MLP neurons of a small language model. Each row is named by its layer, matrix (gate and up: input weights) and neuron, and shows model dimensions 256-383. Each number is 500 + 25 x the weight over its row's rms, rounded and kept within 0 to 999. Numbers have three digits each. A neuron's up and down rows have the sign that makes its largest values positive.
After each neuron's rows, "fires on" lists the tokens most often at its 100 highest values on Wikipedia text that the model never trained on.

L16.gate1236:520471493514528466492495491484497491522506480492483531485490498473503528497485499469509548552479505516531530486491510524499522536500484514507523505486528524504548501477475521458482522493522514445496506523491551517488502465500464487539485477510493495473558518490454523516521494500480471465495508506520498540489482540476470473513468476489475518462548477475463499516554490498504546490453
L16.up1236:552535493496508482483510469468438486486518482534498495469539484493498485508502544478531456493476508507517526507473539492521484474474501543510504504522505495515520492513524547503494513451468455484484519477492522500472480528495505510558504477466512469446496539566537475485541493470480492526508513485523467472536479558508462450479475487497482514462471467543518538470503474470489521512518
fires on: " in", " on", " a", "2", " h"

L16.gate924:494525506531510506513501514482470514492512501528463485475505483496498517516529501490517467461532486524495546423526497475503554498486501521502531461528531532479504499522490511511492471480509505480539499554481481485516472465495473478482524518559527497426485470453510526505509511503504428500518508499577486471506498472576523492508493501549514542512528558509523513522519493490522494521541
L16.up924:476473528499490493545513474502481465486502518490501519495501512510536464518506521490470521499509502547497518467480509539510526511533525506505494536472510485492546524503464483491496476493500489485515516482472492520531464540495513493538462496499485481444490499515483529491529552535506452458454506472501502497549512486500500486500492502453521472520511520523528515530501467562495479548498
fires on: " |", "\n"

L7.gate666:493463539534508513526489524522507512502459542486537483517481493539495463471513443484521473486469466537508484515512509529505501524488487438513501453503500501488505526559531485487471489511509566503526498508532489464517521519468512500561511548469570519493523497485451523519457500498515504506507495486514445490479531482494508526481487497519502532510499513519515535516513472496486490509531
L7.up666:502489510530524511540467450513473525490462521452529493527518489464512485493472488482480485492460486549479494531479498514480502495507516474472527455511522520499499470488465463478499499477438541492556471511530499503524475537485470486497529494462550512489474497512459503524489543541494525537483440503500496493460490506492528503458489446536503508473479527478557521541519488457488519505505
fires on: " had", " Long"

L7.gate1543:482468534548499475507477494520501456475534522509515464486488538487523500525528459480502483528508505533503480526472573488516491504458471491514542482545530516505466484501468516506475504525480501496558451505470484511457546477564530469538529520483511524504494468498475542511511512521469508486491516486507497482482499508439568486502489505520512516515533491487516495505473517495484503485478
L7.up1543:476500468486564464513484490483505483540493486452512502490514499483512556526496513500484561498518453504504481523522492574472484534522514506418537477497477506497520492520505483454524502485495505501509515517509455506524527549458494447518476499506472502469502535519487485538524526485539479493489518516492471493474492480502515498478477441479505518490566481472496489494549498507511480513537
fires on: " had", " has"

L11.gate916:482514506538476509557490492509497555550551572509469485489528462489508497492504480516511529506499477444472509482474538486495466505487504508513469483504487539529541479501502505521472515482500527492487574505460490519467494525503497488515486516533523531519472501462533474490518475499500506481473470519497472492476504471469439485504511458502552534491474487469454486503481499537483556486551
L11.up916:522556476489495500487514530520516488520516527516511427519483484541532546497518508444488495525514543469498493505511483496500477496473502528538515480491461499473523484497578509497527487531479519550500529474519506504444525529518473528483531525531522460523467508455501489453513539509496487515503479496471523507498484491518518481482526475523485515462528481503458456507485510474471518499513
fires on: "===", "==", " ===", "\n", ".", " =="

L11.gate49:496529497488487526507521531532485498522507485534550502489542515500498520497526480459474551500524478498456521528476511461455530484492444500474548479517538445523456478500475431479456511478498516511518492488511519473472504511420475520516466515514483500498473527486472511510497503541489520534477524511542498495462549499513483549488489496500467519518475501503484514510559519500521443497481
L11.up49:531481492520505483486538519496548528477487500473545477499452500468544523524511491515536525499508468555523502496536499484513475468536522515522468467503488504502503512531505474502476499508491505526539532506506534495535494490474536449484475463460500485493494494471527482491491521530516472453522542524536495515493493483479501523524503478531513545528502532464497518510486503459444487522466
fires on: " in", " on", " In"

L11.gate938:491501503488512534494528474502529486544529477527471540419532486488490491513501469486484492495526454499506453488511492467445511490452452503475470532511457518538504483497482488530489528500516560516470506516498452517506517488530476473527499493499473515509508508502514515514527505512541499519497512476484527534536542495509456513585509494504479518546523499537528538449555525523483486547475
L11.up938:496497460474483505505457496506538505524484524518492521521508438497478525473504518502460498483489515450506510503494490447463492455536536436512497478517489481520482532474477506495491480483449546519487528502484477500542483494438476440483517545492421545454508480514512525500474500501514503469490507435491486522534553475506496512555497547541462497507465530551473519482523491497522492534446
fires on: ",", " |", " (", " like", " and", " from"

L11.gate400:510490536512521475467509505495499503488504529541528482482502456508477561469498531534512528492552519534506482501464500511466494528483504485511497518542506528482458486468469503469435501510505464485539505497506486541518526492486529508515544498494514498485480516488532494541488512523512477490531508456485491448565537504493482511511462517498502501464512502424478561507433489506500480511523
L11.up400:488507459502468495463521530485471474424483455476520470492499504459483501528518494496530488504482529494526464487512473561493516449546488507499481512523489559496522495546562502502505543489508512501535534479546484486478456489520520458468521497502535497535494493516501460482518492475472517495517503527504494502475447524513515471475513539479505515503484498514487489503509506463468463493531
fires on: " in", ",", "8", " and", " on"

L11.gate1342:488525473494525501504511520534471523499494504476483470469500516500490478490500512483458494492488503507480485490526494546480510512459474557494503502479485530479525493510532492519493485504534486507449557473494492516534469512458541516538551483497469497540494508504469461483558563470478486514504490547500524494525508525469519519482516512523490543511481519516520460465494508533471519504519
L11.up1342:522530525501511484511565523505489525489524476520455465516522494506525503491497485485516499528511530521501530509514500491498477551452518512518523542515513480483528511481489473525497482475518410502456474498534446496521490558450480543464466525538506506518512491561517471529468495480519521485507483520518495468528500465488472525468487525478466516540480505496509493484530520534535505514477
fires on: " with", " to", " for", " into", " General"

L11.gate1129:479507499487504511529516475530525489499482467486550503483553576507484447489493491468475495500512522544526475525518484488527516477522398525482493493500507461505508465495520473493507489465519515508496508460507505484489511486496513533506512484488494496519531512479478525501527482536534533579492520502522565470405498521511521493504536516503465515515501529512512515505589536528485501492498
L11.up1129:481540466483526508514502497477516424505531500555553527521474489520536514496467538514532493510533514498495514436466467520496472489532544509459527470488483505478529524517518539470413506511461542486463511522485547515476500475499531501510466494477493494537523498535481500468533521525478483490531479517510483542473483449509471502486520490519476458504519503475495506501509500475494515480550
fires on: " the"

L11.gate1125:509451495503512501472508489502499529495520505509518464474492495517509529501529442515521512491490568532557481491483520462464480514510464505464519509526520524498476494496522508509501483501462519474537531574476471479491509451484520452498514504505556501506492482450489458480522498487529500548511510501464517470482502492521527519464539499468484473509515506531489506535485483484467558485508
L11.up1125:527465556480514513472509523480479477490478478533530497477510520513531459515500498532495500534496539507540483514503503518494466508485505507459503501513506495512481498515514488513461468521504511480549528524518503537521463480494490476550495472495538526524478544523491424496497504516503486531525475517494483492479457515549496490505517513501524496515484518534446498529505481469470489463490
fires on: " ", "2", "0", "1", "4"

L7.gate466:503472472505527472543526512473441495523480533487496515493482491526498541475470478490499492518496490503509517537462520524475517523493486481484539481506529494518486522512508524509463523497525533455493469504518475491471517518483508528524505544499491525485504474503479532502522493504492493485489507508474450517481516506496509489487491472531514504490515503528492509496483507501508514499524
L7.up466:468532516504490479547503470473501488478447535503500456502474497525500479494472550465479519491444471523471479527495534529506516516505497499515538511505542503497471496528535491482465548471484552503550458500514448542524497530460500570532476484477458475438520480512506555487485476545547508430460494471511472494514509500495547508511501466565526472504471491471522512494501529491544496518537
fires on: " had", " on", " soon", " has"

L11.gate1158:493507499440530502448503489495549494484488478505515485437492515486497564470499466525518518537512516512477496475501483460476503524516445529486542516487517474474507474497544472498504519453470539492507490523486508457437517475502523497509538435520506523538491480535497443466471496489501558512532518521467522498479489494494479526482503511528504465524539582520468495498524528497498535509550
L11.up1158:513480522484475509467528473508500530511498535476482511484479525461499488545522497547518470476508516446489541488495510509474477561500493524490519497476492538474485482476525571481519504488508486532526531518519475508491541480524472483489531530501539499516454523458516491481481475490485466529478500486446495485484515504511507484540544466501485480478493487521465540495475514515456527506519
fires on: " ", " in", " front", "1"

L16.gate1494:468481524490533522499555470532504442483541440498487471450525512479518508535458516449500508514471520481486507478528486459486494507536451501508520486526529480493533494484491466491517492466489523513525493483498511487535511490468513454493518459494497464486487481501467483487501541516507532486548510529517524482495429507510484524491505504525441469563487491490495459507497510481532475521474
L16.up1494:503493532489477498522459524528482508509492462498511473505483483487470492514500485499533554500544475459479460527477510485521496512506489521520551504494479489534485497511509522523555493477513540533460494450494527529499479443476511486506500521486463507486497495472504479490493486472506492495434480480516453457487476493513486515489534477514492505526494542473499521530514517533522491525473
fires on: " |", ";", "s", "|", " –"

L7.gate1675:520476490464542484492535493491494490518532523516494495496522520532503493500463518494529538502456477526469500515520460506488486531552471475512533519515456465520500467479524512464477496471536530562471514512497512473497505530513512485504507518469514442494535492495539525502493553504481471487502510494467522551462524540484500500502492467484537500486499492551511507508449524493501516476517
L7.up1675:506458485498508517525458505501502510515487490484517562500499458517501449540482441489477521455511512446471557483526521519501473519493500458480475498491506451497498499472549523506479525492508490498502533536498460467489493508485483519496500490512497476566489496494503477500517521460462455502494522470457478501528504502498456517532537440461508469507529498508510523519489495460504450495472
fires on: " at", " Battle", " cm", " had", " m", " Academy"

L16.gate124:486500452459504528508498498498464520486473486523463490489480481525490485486523520516470520524497498499517490495485450517496508547522454509505451443496485478523546503531491495565454484523497516495490492555468534515508493532515500511522504527490499475485551520504484443487545498506461494472476511487519470523524489505503473475474469492516542524522458534534471466496512499520522468486556
L16.up124:535517439477540493493464465511539501459513459516498475481505517501528518518524465473509464516509545531522499494474512489503490439520469505524529490539524519501509522523528509529487521506486495503524490496499518488492474506495501544458508474515477460479481476494493478525513469467502481490470483538514519559493496511542507528456478509500483521490491475524484561518539504500516508508507
fires on: " H", " K", "8"

L16.gate229:470490507503482501459526522485507467533514496537514487477502503488471537524491511496505491488541530531507503490498474505509485468512450554497517476479528533516506507514503458504481494475513498506475537462466522468474482489537559511514517493475512480513548498480459515483474518499489482508505508503513525480515451552495467487511497548501474503528493514509498550503553535516506526522475
L16.up229:491558492483561489483500481506557466521514474512484488500506504483501514493510497469484480456480535485459541505516475485482484480514488474482488461534478493491521506491483520477523496523500486511467438501506519502470500470552500496498499511461488464519483490540531482542508493493500516495528528503512523532513497447513465505541520484524492451484545484510507462506526480469501454505545
fires on: " the", " ", "-", " (", "|"

L11.gate343:495486479489511477490511475514507516438562492495477449394499501509546525503507495503511489509503505481520484482503510494503493505486385527513515491495512517503516504515503521506513507504473444517513485517510501490460454508493502472497497420483471480459487492473482449497452488535514498486496492499512524486500541555507457515501493492506496503507490510475506443521515508483497554534525
L11.up343:524522477484499504468489481488492499454557459485499494474511460500524489451492484489499496516501471461526504454512491529482496484478478526488526503495499503465496513534475506542469494516516467515488500488537491507515453510504477520545553467472498511475496522550496476535516491489472494494531520504497517453466467534511492520432459490520459507519513481470512477495501516492506508527490
fires on: " and", ".", ".\"", " by", "\".", " to"

L11.gate1433:528516530463478474481477540496488499489515485497495472499552499470517544464501548511499491488542518489501504471485529512516510469499488514522511488512519503524517473478444515491455509485539475499520485524517507476468474502463490506489516461504496502482494522537424464523519501492498494502536497496505497455479491485500414544494473502491441513470569500446463527482511509529493521493496
L11.up1433:527505478455513500532488479502470508503483508501538471502499469482502537492489465514540537496502500518527524523475495467502487493540495504531493495523432499460512514504490549537522500494485513492492526504526540504505521472484553524517518493492462507501468496530519458512560519474459474536510490471511482493519498493471465482526533479508535488499515446521467496484506508522438506519537
fires on: " on", " in", " |", " for", " On"

L16.gate289:475549484489470458495555525505474491506514515466492534478520501496545491508495514498486500519482452511501499479515491514500495503489473480510524442520473476521511501496484526504471536500489482479488559504504473491494468524465458492532502510546449493533489517504449500501486506543555497525477465497518447495469502550462436515484487466501455508509517560502505530453518459495550499495502
L16.up289:473529482485461513491505500484510530520454485498484511476495534516473456477496536477498508570486475502497464525469514510482449494497501499483516487523492493508519522495500481503508509459514464494544498528496475469470492511457478487483471481513523503477530533486552487485490474547469551475514511492529481517472521547492476513492481480554503504455504518516520464457498466490538525509506
fires on: "."

L11.gate797:505495457495516512511523495503499493479513457532464486471501591506431516531505492482503477477499526499492502521513490502509517463472341506505517514483486522492489456512542466512536497489550523513471531475523531480494529513521518521526553496492473495538483497511488478490521494495484506545492524489496531539436488537512517475512529491496486489476478477553531470479575514499481557514500
L11.up797:470497454460506457477512502500504525532474509526503441526480439489527516461514519484508500501562544528499491475517490495466478507510540502558480473416497498511502555488504507491519480535518496506492502481475522497505499486502537514496538476505501520547512501498461484481502535456509481467509501533479470488547489477467452475468511520497531506508527505524529531510483475461485509503518
fires on: " ", "0", " the", "2", "1", "9"

L11.gate905:523487467489528506464516511510539491480524472517541480446498509512517481540521493506525493505496502536539491432532479496467504477483422479527517464510471496530497515539537507530523502483470483513499447528522486514502470475495545497470506456479462510480467518508496476480538521465551486525525527486471507489557455534493502508476509534487523473515543500520510500521517512509455540517520
L11.up905:510468514554532480502465528500478485508516485528541553513528529512529529486512509482501473462543500502540502502513474469520493514482516467472530520456498475478497497458497509527491488459498499519509465486536548522500505478497498469515488534566486505481459521498512548526439544470494486503533525513533496479510471479542547536522540543467509483488535512458559493535505508506458501486471
fires on: "\n", " |", "1", ":", " that"

L11.gate342:526495483460493504482507534526469502509549525510479517488501508516510511491549478477490513502527489499536488496470491466506510464447463486468506497493470510475524491425467466478505510453513525522482492488482483487508450516534508495521474489505506491500482504478529490480485502517522481512471478499523507535506498526539501493551531524508497537567475509502503501507537516504519518511509
L11.up342:494512459460529516512516492512540496500532512508490511472476514500486497544486506542495509487540475444514486498507475491501526496493489533525460476519460511494507491481504536511535505508479493475489499508446484510484479518450488476521460475499456521517515470533524490517467451485460525485510505468498454496517507469492557530480465535508513520477475529483512476497476517491496490481551
fires on: " and", ",", ".", " to"

L7.gate1445:534512457474495528479468497535461504500526471547509506515531508517472498523491527496474478492487467520545483512531549453506501519545481508453493490513534471548499539505459495480459522481473500546518496467499529511497528467487495505481498505468510554510490507504464464504451488520508520493482506454540466518489503526484510539462509491503476534513467449460479557498514531476501507520512
L7.up1445:482483495523462511484457468503498504499509513492514438526557537480470499518499486504448525521483525527534454517468515484458456545492460441507526504527509507521471502487472507518513530510500481470484507537513509439500504461523523444512556481486498519535524529488465510515555524493502518507477526516466503490509490499509533504504470504491474464483488486499481512471497469449529539514547
fires on: ",", " is", " was", " with", " born", " for"

L11.gate625:481468527426513466494453534526467461489551514490536496478465542507501529546494480487456511461540472473556449503474509553492520420509477501493502530471469479526479467494522527509550500478512502440504477548501506465510525523492538539484577515489476515477483485514467474493482505477464521478531499467490476467475498590494448526475521515449454483516488509501502515508509483480505512496510
L11.up625:491536474505533520520490459496457493530529482531491490510490509503487453504467540503482526484528529506492464516530515475514490525484539530489486490512491496514510522475489473470509479512529448523478545524502483514527458525517429526491506492521493504489542534510492490527497523543520480497486475453522489493491469543500517448513523467508456492516463492591505537513503515522530528467506
fires on: " but", " However", " and", " not", " however", " it"

L11.gate746:462506526487439512416471504490535475505514481484545422479489553504479503495514481482453514516527478488469474472548504502519515487524478497537508489521485493540498500563545437525507496465519551523519501487495517495519495528455538508530501481490454527460490502509489479490507521498519494482479539501517494488465448567511514513455506490528418493493505515472525520528539506491466555543514
L11.up746:519514501505493504470503461524518477468521515567489501476473473501534515515533539494485499539493487544471512484509505474546497498508511550480503482515521467515520474524540520548487483486553470506494509481535481532469503494498506509535493442515496529540501458505485456472494551497494462519511493529553517516480482514536520470473496515472490527501494507463466488463498505502506443520544
fires on: " the", " to", " of", ";"

L16.gate1017:489501494492501466476531522510427524467503545498496505470503506491491526535486504491515516549463501465552464522523471526518496515481480503502529438519483512491472497522501528461475497479519494484544518513476495463485507471511529501535542495511465479490502480455477545459500497554509506533505478518485490491479551495477474507533556492498538520496470503498507536464504518506499522505534
L16.up1017:425491474527485528470503480465527467479496480506521538525470502493438489512492472508437492524551564491475517477492478465522445469502566501529519497530468496462501525517499479506521527471452507504465489505492496503522455497491496530527500517526545498506504486462518517490461494440468500509483505510494536495542503492580465459508471540517534526501511479521569517528475490492516492497506
fires on: "2", "0", "|", "1", "9"

L7.gate524:498522534532481515522464482507451523474467492528482486493498471522499464501511480508521505508467499482500492547542484515491476506548512520494464487510477501515503484479519470477473545516476484526547464517541499512488464483554526510508508503536477514550505515468477519490544488498523459502480483480494458483488509493524520541512478505474489524516538489502464483480526491503526523470442
L7.up524:498449569524522479504447482508457534483499544511485481507461514463496515496473475523498534505454501472495457507519475485527499476500478524536465533503517487525496468468474481520488485512484542492538537549525514501483520513542471491493510482529485506527515494503509489544531531506461481531516490478525499453479516462438517440514496500437522498526508471520494519518498468534505507500496
fires on: " GP", "==", "===", " at", "\n"

L16.gate571:447500523492475453462472496493540501480528513505501496530496511520521500570441485506515529534518516504541496471478502544478487504513509530513544475495513495531471515488498502488429496550498486467520532494499535519449474482553533476483499508516479545478530477504480479494513480487500500524471500501490491526481507497472485519534489481528529506430469494552493488509502495551497467464514
L16.up571:517521499472531508462527488516557496509515483533505498488514484519501503489511489542505516479483520514522515514509466510463479525512534488514518514474495475477505545477469509500490488479553473530447520498499471435504457473534492496516465522508476500490520490478524519474468529441535518529543512519516488506537531500526488577524496525501502489539491514540561532503511510479521510516480
fires on: " was", " being", "9"

L11.gate1527:488505498487525504488516492510525470478455489581523513470482560497486510545477529499542523530489501483525525460512485476504482517485430447509519510503461518513523468489543531510490571468506502484515501507535519512518537477523532452499490465519511493494511467510464512510470445458515474490515488498446527508483485494505515453537517507508494485535518532524508534517486514437508535505494
L11.up1527:515526487502447533526497486494484506486495515517509479533511510485467510514547484511502476499511510545554500521502503488501491486511489499527536483482519487505514542497499510474483513492515494515504462465512512473519474449508497439500477498531518490433506505507523549506454520526488542502540492482524500505482489506491518497543531475494485451480484492486517465504537521537516498518491
fires on: "1", " |", "9", "2"

L11.gate958:485519486469516495479485520512521479494508484485512494432536549513499510508486517516520477523527469484510508505524475443468495529441399528495485490521449500495527445485511477556524557505505499517497501490522495456488526478504522481497504490509490512467484514519511474532500541489466509499486497550483517495514490526477486503506544505507504505482507494504516472501535509520463513508548
L11.up958:516512510511517508464524521479499488472494493480523487495503520507481521513505499496512481497490514484532512525528445525518485536493495487509567562491478489473464500519494450522492495527534488546522472480539476471526480526483502479497451472495518499453451498500512522518495531493437524506570509470495520482524471500480509514484500485426505462478475476516517529533482502515536496539523
fires on: " by", ":", " with", " to"

L11.gate655:479485509515525503521521543466506520503526505457493440487499524488502539453476501522490523491507482492488484522514493518502465518518480481525522479514481503535494471532526428515490514523513531518503518491509515476463530475521563470501452518504483505513484558520505501493488509446491520506471484487466506483490504530492485448481547452505539534504459509493490499508501511530470517512511
L11.up655:511511555475521483504491531468508493511491486467478473510528496460505516542476525517439528500481497502498479503541520494520468494474506527513515487510473506488460481451480514567520492533506508516486512509555496481469483497525494522507505512509546522498498495516483458481522525468483469561490495555486489507519495527530487476500487481455507503520503454490492527508520486497513500500504
fires on: ".", "\n", " (", " he", " in"

L7.gate545:475479482550487504490482476485503485504429516512485497480489524527521490454510541520533536473440518530451519517504482513515472480559464480497481472487499488497536476471517486489487537487482518452511482534509511455506478459491510457565497478500510443515510541519453499487544493502551488499486470523525514476544483470498496501466542539514512488502550484521539483512505527518501486483432
L7.up545:474502494533507525463472497485529480485495464497518508485489501509497519500510518507542491483508480459470507465530444470518510496509511552543551489466493459480515524520510479495505498507489536470508515526527480558486520501522549462521530492523522470478520507461512509512532498504523492474472532529485507432526502488464486518520502550509490524457514478488505508464504508480511527518480
fires on: " ==", "==", " ===", "==="

L16.gate1659:468530487489523494488528467514467503515499488533485477498480534487526492488529506496487510510512483507513498475484512454473515467493436468511450445479524480520492485527513507494497482494506468450494496528482486496563530504506486548513541487486492491552496527477453486476549549510529525477494457535472468547490501546477462487472463477522479514537475504495459504465489548544520484501503
L16.up1659:514475491497482486467487477476486502511525486533450495496498520479512517463524509501500483491459463493538509526499510499557509476474511493507486494532533529519517502534456494519480482488497480466514476544487487507531509529500474454488491529518508485536496489506498511491487497557474506440536526491464500522505466523479494537472490495511510509522510508507500471515537505468500486498536
fires on: "1", " ", "2", "\n", "9", "."

L16.gate1275:470477506492482503513514506462515490446519504502468479490495522457515454532482499473519521492484484536519507500505481503514465504552490472520475501512512485521491494496509478484474567495487513507515480544497485486469538495494549490458485507562491483478492501462525461496500481477495489523516477494486508490496495495476497514510517474490506518468500504513542539519511503537450512513544
L16.up1275:496521522498498508512502465490498517476512496480510499447518471478532499553487482490525448483497473515485506482525518493499499540494477455516524454507481548526477486510505483530462501461435536536509476527489507548500484498494488496451469443503506489527433496509485516460496521520515507512525525521506508487506472484505462512471492456499493508480519514491496551508473513482518459570500
fires on: " |"

L11.gate694:464470498487533490444515473512511507473518509542485517497487479507513508520512528469486511496555506514506444476464515491426528550472485478484483513444478585486487478448472526491491518519481482499493523538474522537536517500508482489525524478513409495541520481460482488525488501467505472454468505458464456531532522490504516526500485480493523534508497506487518540457503485532495436513546
L11.up694:511513498513507502484503483514513480489473463527504528494485499487510489520493497494482515530497502510542521472504487467480509488488462457505502475406503505503456525456506503543474515515497507526520489521470547536473554518496500487501489471507490537512483495460533506533471505489538527503510508487549513523518538506561500513527495517535510523448487498505495473462522478503507515520501
fires on: " and", " as", " &", " of", ".", " ("

L7.gate896:484475490462490501536535510488498515528481493495470521503509519506506513547426501465522526531504509528446507500549467474478504477464489466484458484457513503526510468513564527581487514493528510491498530509518517517512486496496504504475491450491526511522483478491515493466490497520502472513487467505491530447487493467456431517496514455518520515508520498483444467494500505488473494504513
L7.up896:487485500469508519537515508517530516518494537480520520499507498541506495481508489494494518505491523488489488516522445514476527497495501449540487517489495537505528493477534564479490450514515457500477499494479496523530472492492471479454473495502505465511501515518516493510453498471476487476476462511458490495509543432478485492468451547487534515498500503498455523490430459492486522510500
fires on: " World", " Country", " State", " countries"

L7.gate1032:514517461477498504500517456502498524476467506508510457496489532501495481483517492472463493561472474499512519532550481472503482513494484494562469451508545501516491535507524489513472504523470473504501473494480468492472479519459555492450516494481498543499511502479490488509500512494490479516516497537530477506430492535469466472453490467510511512525456501515574468497516501479488516485507
L7.up1032:455469528468486502501473494508489527468479511469513501519496531507507488507495488463493480502449507495522472516488509520522489469489477526494482468463510500486554469501515556526510501523450515494479500465487466530505483492534526488477491501491525459495515528501451520529482478553470517501521466522534478474483507461471439517489501492495533494464509533513490530467545476488463528486484
fires on: " had", " spent", "ied", " needed", " went", "Born"

L16.gate1575:495503479505521509491511491531470479499477469512514469443489495525509474521505524483512479515513490542456489474514487520483544498539490511516471506456522537508520460495513436480487520491528488558491523502497501522513495483526533511489523475453470503483489535500485533521471478538512438476522485484495473521481512485510499547475518494523438521510473490510527462556542488465499521511511
L16.up1575:510509503514510477487519510503491495502517505505506495456507515472471524489523553518469471485494525541494517544473504560512519473487490521494493533481501505508524441453531504449497542467491503491477476484496482482489493521507464508522525452485504505512490508473489511508458483517527533532526543480519502549490518525507512490503551489553460461498492456458481525518531508464482560521487
fires on: "0", "1", "9", "2"

L7.gate1531:516533488481481559540489509500484503519541497531481458485533511515499523471501468479478484497479491519431529505466526493459505511519479454468500471494509487522474511473571458459508481484514523549524488499503511546502453480503486507507528511511519523511494542494446528515472484529538522532454506494525508508507516519539475553521509453560521486487469566514510514451491537486481503493503
L7.up1531:509528505471471474453509470528521464479450489517505505527500524486526535558459502476459484526512482517512515444443528515480511475479476501485489504474518516483497484498510509548478540497519503522512498533530481470496466455478511529533472478522489531493505507578537500465520465512512497456512512518499508435515500546498504510493515490462530475517516508475476516477505499482458452494460
fires on: " on", "On", " Released", " On"

L11.gate1700:519493485483495508560476503495487518476505529450496445443501536510498477502523491506524539499528472468490492518516499485501500456502483492472506493495510499512498464511555508511518519499499535512539536493453516501550508446508474485477598483450464513478503495506404480491509467456473477482499472511477486464495487558519528513481508504468512515551523497489533492488478471496464526489488
L11.up1700:514453480529489544489495466527485518480500532448506479499462523516516472529535487505478501527513483469484493494537541525510487513474526482482499451461515458498489457502517487525468454515495513506480492482496502500525520460450515535482534515465536513490482542545446439487496511479537499525465452512496493535463474544531518464510475498446498517546479474474510511531510510530494481493482
fires on: " it", " However", " It", "It"

L7.gate1541:491530478450532510553503518497502480469455562511485476504488490455533485503511511489473485462512517482518481473498508505503534526516521502521487466468525479514482484443533499502500515500477516481519469513494503494529492531505496524501515538589505498452483522489498491502442458491499495498483508529526436496531538505509533501500493473498546481479500483542500511471484540497484499478493
L7.up1541:537492479472522495525516492502527484506490508469513523528493494514488504486514520480511498470510455524482489497545498484546494521490482495483473493481499520485538496468520515474517451512516515495510494522485512463544527552488512507499516496527513504501485468538510533470497530464556501476493500469496479482491496515480493493514532467511481539496506513477488497505514496457513455493496
fires on: " U", " John", "ν"

L11.gate1079:471483532479500505473491475522483468480547493546531480469511508487537495481474497526509523500475478497521530453491513503533502533512472467525497473505511485474487525445513501520430509463504493521501458484516504543477444471482509477523464462520492514471515510503529505511494515521514479484492546489479483474515478488474508526503466516530496474505515554508496491500546488483480527528514
L11.up1079:517466487494468497467495501484505527462512501489493508476505487485483535548523457475478505482492536526523513505509494547523500438503514494458499494495543529513523499524509519532502513539538506460550519461505492520526522504471560476495550500490565495494538471493509468478502471521504481524542490525444496474521454508466514513489528547536488508506461483481448514520493517484498484515529
fires on: " in", " on", " at", " –", " along"

L7.gate1122:460467493508515488537471496470480432522489489526505468522491538500497518533483507473503514513479453542471532542493534477488506481509479484528501486526509487505482504539497481496458516459474520554518459501522503516495558497482499489543483535496514539487516498508500510464509501500499508479518504468531507503514497515456519500510504450521498494496531483482464481499485479449480498495483
L7.up1122:524525451471520473465536473487505495506526491509502519509523527473491489484494469446505508513512491555469479512556520492498503526502494508479466476522492533463475513469515481498441456480504525492512498502462469494514514525473526537524558518485494476498476493503507528469465515497487462524515485532496467513526506509508530531457500432519528501465486531553492481440530554486493515506497
fires on: " had", " on", " planned", " would", " able"

L16.gate735:513555477535517508494460487461463508451466515487472490487504497500526473513499485480560534458476498509488488450540492537541483464512482493489496466525458503469457489497473474522479527494475508476512477567531491514487503485493473521439571515520508515488484509531497478519508466509492494494543508486497471512504469493493474496497540446522444516495516507453469479513476446488527513488551
L16.up735:510529487529469489483505507492483554503509491455509510474498486532512508494532525494521465500518470505509527493532536505543492512513510494478492491483488569485499493498461486466485452495501488470492467477531478485485483521521485494504502485511515478523441504533480503488493491517501521481469498508505498463512510474520502461497479504497557506523501489508498514522512437504496536543493
fires on: "\n", " |"